MLP neurons of a small language model. Each row is named by its layer, matrix (up: input weights) and neuron, and shows model dimensions 16-207. Each number is 128 + 32 x the weight over its row's rms, rounded and kept within 0 to 255. Numbers have three digits each.
After each neuron's rows, "fires on" lists the tokens most often at its 100 highest values on Wikipedia text that the model never trained on.

L6.up456:172134137159149045185084170146099125166125154168131126142098111105122144177098125148133140118168146125169051142110134119174139189114103143138105099114102092170111170171106203108105120092093110196078162145101098105129117117138117152183085147173144177106121196139115167167107098150115177096155061149090156152140144209157099130147178134147083146137091111153120150106111161133103110174098130177110104157113143104147140166163119113173101142101148148138106103104153117113132122116056113178139076117114083104130126120162147093104158141152055117156127082137069143081123158142194122153
fires on: "th", "er", "am", "ar"

L7.up715:151182072102167096141136131086056130146168126148108084145071168102135173140082147160120118232152160154083103090156194127140126157149160145135175170154096119128107131155151198097111091116067142142136116136130121132171121108086161180104159182125136105166175187098120147159131129100115072077178097113089119118054136147158110163143138126144093165150120169124116177115201141128090091135078115103045161084111118123157183136125077063176150170137151130193140140149153143143156130071128120100130093109090158139152156112115105153070144135105148132131156072070113104064094138176126099124
fires on: "ic", " Mar", "9", "th", "ar", "at"

L3.up263:206156136124153131139122146162121184101097149141106115125168162087118102075150114157154163107103140247110154146134145126134093108110122149115154146154137089155137097104106135096142139093080124128228152128181076157124124125083129077189122126167130069131109112155188139104094103146138119056157032174093112111043110075098122170047136160139098121160120162134101144132145150136102081136159170120117113149160102039089184135118120112098144137114136091109162162053153125130135088111156098098155142137124139137098097141161171072170090164115116176123129167152144201122082081110072096117
fires on: "or", "0", "ist", "l", "9", "ar"

L3.up239:130158178140183077104037077159131141055154107149153120073146160140091121096162130117119123114069086142193098120154182119112157112100164116122148122137130124158143104134159183106114123154079076147097145122198085101108051164136141132135125136121129143143089174132154118125153116143158111088085117156137147161186125176159152120161137134122188126129147171164146139126163165154123166127196116176125170170102094158135139124064124110111114100157090164123111140105101149116137133168092152170118045104087173108148037097123107184114116152085083146110068088170156192133094125143096068095
fires on: ";", ":", ");", " –"

L7.up359:144171132193135140116135074107163155124140139193159084147183143107133113103137114193133140113139119246083159114140116120157147114147144063155138130158115079123159092166110161139111130088089098074159080078111110095094152130131188143126154087192133090126138108116132140113104107166176156121044095174136121100101116168134077102074060110142139180112117094105069115188130130171126077147195158137111102163071182124089194132129074143111161181090071096142117120130111118104140113100159128086102110126161172126146097144122137085108152171133101144108101125114139225130151105147139095125
fires on: "id", "ist", "ar", "an", "ic", "oc"

L4.up162:113090132119137139094088135101116150125123113148122084117144144120113131102076129194079135151136150163137092115125190148188145202097166129152103168151091103136181130112180137087128142100144164167106142079114090126125151167136187182161103172090153075159091163066117093128122145148149159033145046164107139173099096155211121236053139133123132184081096116114086142115167166130148190154179130113145147097135170122152122126119077115151110177121096091137136081110117143115117125161103109143125128114109142134198125119119149099076146170124149125153116078081118138061095175119102124145
fires on: "t", "th", "g", "at", "-", "al"

L3.up5:201120102146153158153159118119169131140117172083112145110123166120174114139182166118063121099112142145154057150024134154148119116127109100073132100080192119046118155077148200167115114153128103089085149142190088062170128100136165124037139110123166133133160152124153146137110159113162106182159101129109143091106052096133120110108075187151117098144129169175104114116106101138136089140131101113119150162153109143125209154136151124128139098116138142119164178151187068154133152140113043135117120151152071111164094146180142140102128112092158163133077142112131135112061114098134131138
fires on: "and", " •", "ity", " stand", "tt", "q"

L6.up544:156149098093144111123190157141080153099149134124147101168156167126109134138145116084122106157111129113110143123108157136137112134128108127153130034143101092113136135134104111118104128088108151117169173141108115102161135123136202153108127206106158092165094110154086135143143148080163095064165176118101136159100140168175098141087095142159165094112121091122139133124118125082093053142129066147090113163214178139137148150161072102201090124109194092136133138148119137123182121087059108171085071175095068147150124148084142125152125172166126142139159091121143125045137117163182169131
fires on: "ar", "ic", "ional", "or"

L6.up362:150101132122087115124030180109071131156118152077209162131065177087149143130099163096121109130158067143155143138138112116157134120086106124115142042126150089065080106098133103138110091156090095140157182125193104114152078149135072151165082113198112185158128142122165150086125142151127139118097117120109152146190158186211119151107175080152148143130162159106125089180143145142136176143105069129170164130129210101096124146159137107110166170095128092070092119129148134173105132116110116153145112129187136165132149065161120107117129099153128140083156132146146180143130124094122089125
fires on: "–", "l", "ps", "p"

L3.up485:156136119112122058108141118156152072085092128195111098066155127154148123174130180165143053101104121135154130155157112146144124136099129103046156099111086177098134100104134152096103140110133136141101207111185167125122133194104173108203132155205109134162097139115108099109082107129133131170117165108135169152154104131091078121102114160133155094112104131131079113124140158142124138104157155184084193119115121083104139139084113128144110112107112137149104036101145126117136103154132121083172121149116090185201072138125031141136109126118094133136166086123101159108138130173108094072
fires on: ").", " –", ");", "):", "/", " II"

L7.up874:164149134161182042113125083140116119114162098154151045118145131082141127147165150174076082125118111182191101132116136136158147110064107128109143121143149104135164100181153160177154116138104047088126104096153127106109110145114190156150123192131125141161079101114133076126126135121146081148116123134114142113165134160150161100165114103155117130145162155137136147141112102118139113134181171198112156142187090161155159150113150122143069102139084132157095145115133160097185112098099104132106075152088124188219106186048092159140127184095131143164118104111157102130111145155070107076
fires on: ";", ");"

L3.up331:194117105120109135150102172065088106105209108061139127151146153146184136130188105101139177086108145062136147149082146147112111110114121095137165110109113096071132112082119089159101180128185198198106143112110137145152163101163163135153132174130134173104152140151099150108079178079159078129193160124078130073125075139135123150135144131141101123180125103129133146158142128117153141130102128168141112135096142164133175124119110115096122074178168065110124172131164119096129138197099096082130175145171036112107128111112090160085129105095145162120064072089130130155100174087128134103
fires on: "v", " e", "j", "c", "q", "tt"

L6.up873:162138151111154135150142102113181138090105112140105110127112104150148078115113157114094095184116093195101127097124147157119132112113122174146148088074113082154113134179081168116096155097114094103185138139138121145145119115087134052100123118230128139090079122177102019173106124138145145035126143156124107125111150080127096165054105127182099136147103131153129153075153157126107167116138176140130136161171090159126159131129175113111139138110134078176104172134123113134191154066057094129092145145161059149103129109197175097161083179098115167152080154127128141137139090102058117139
fires on: "er", "or", "ist", "ary", "ian"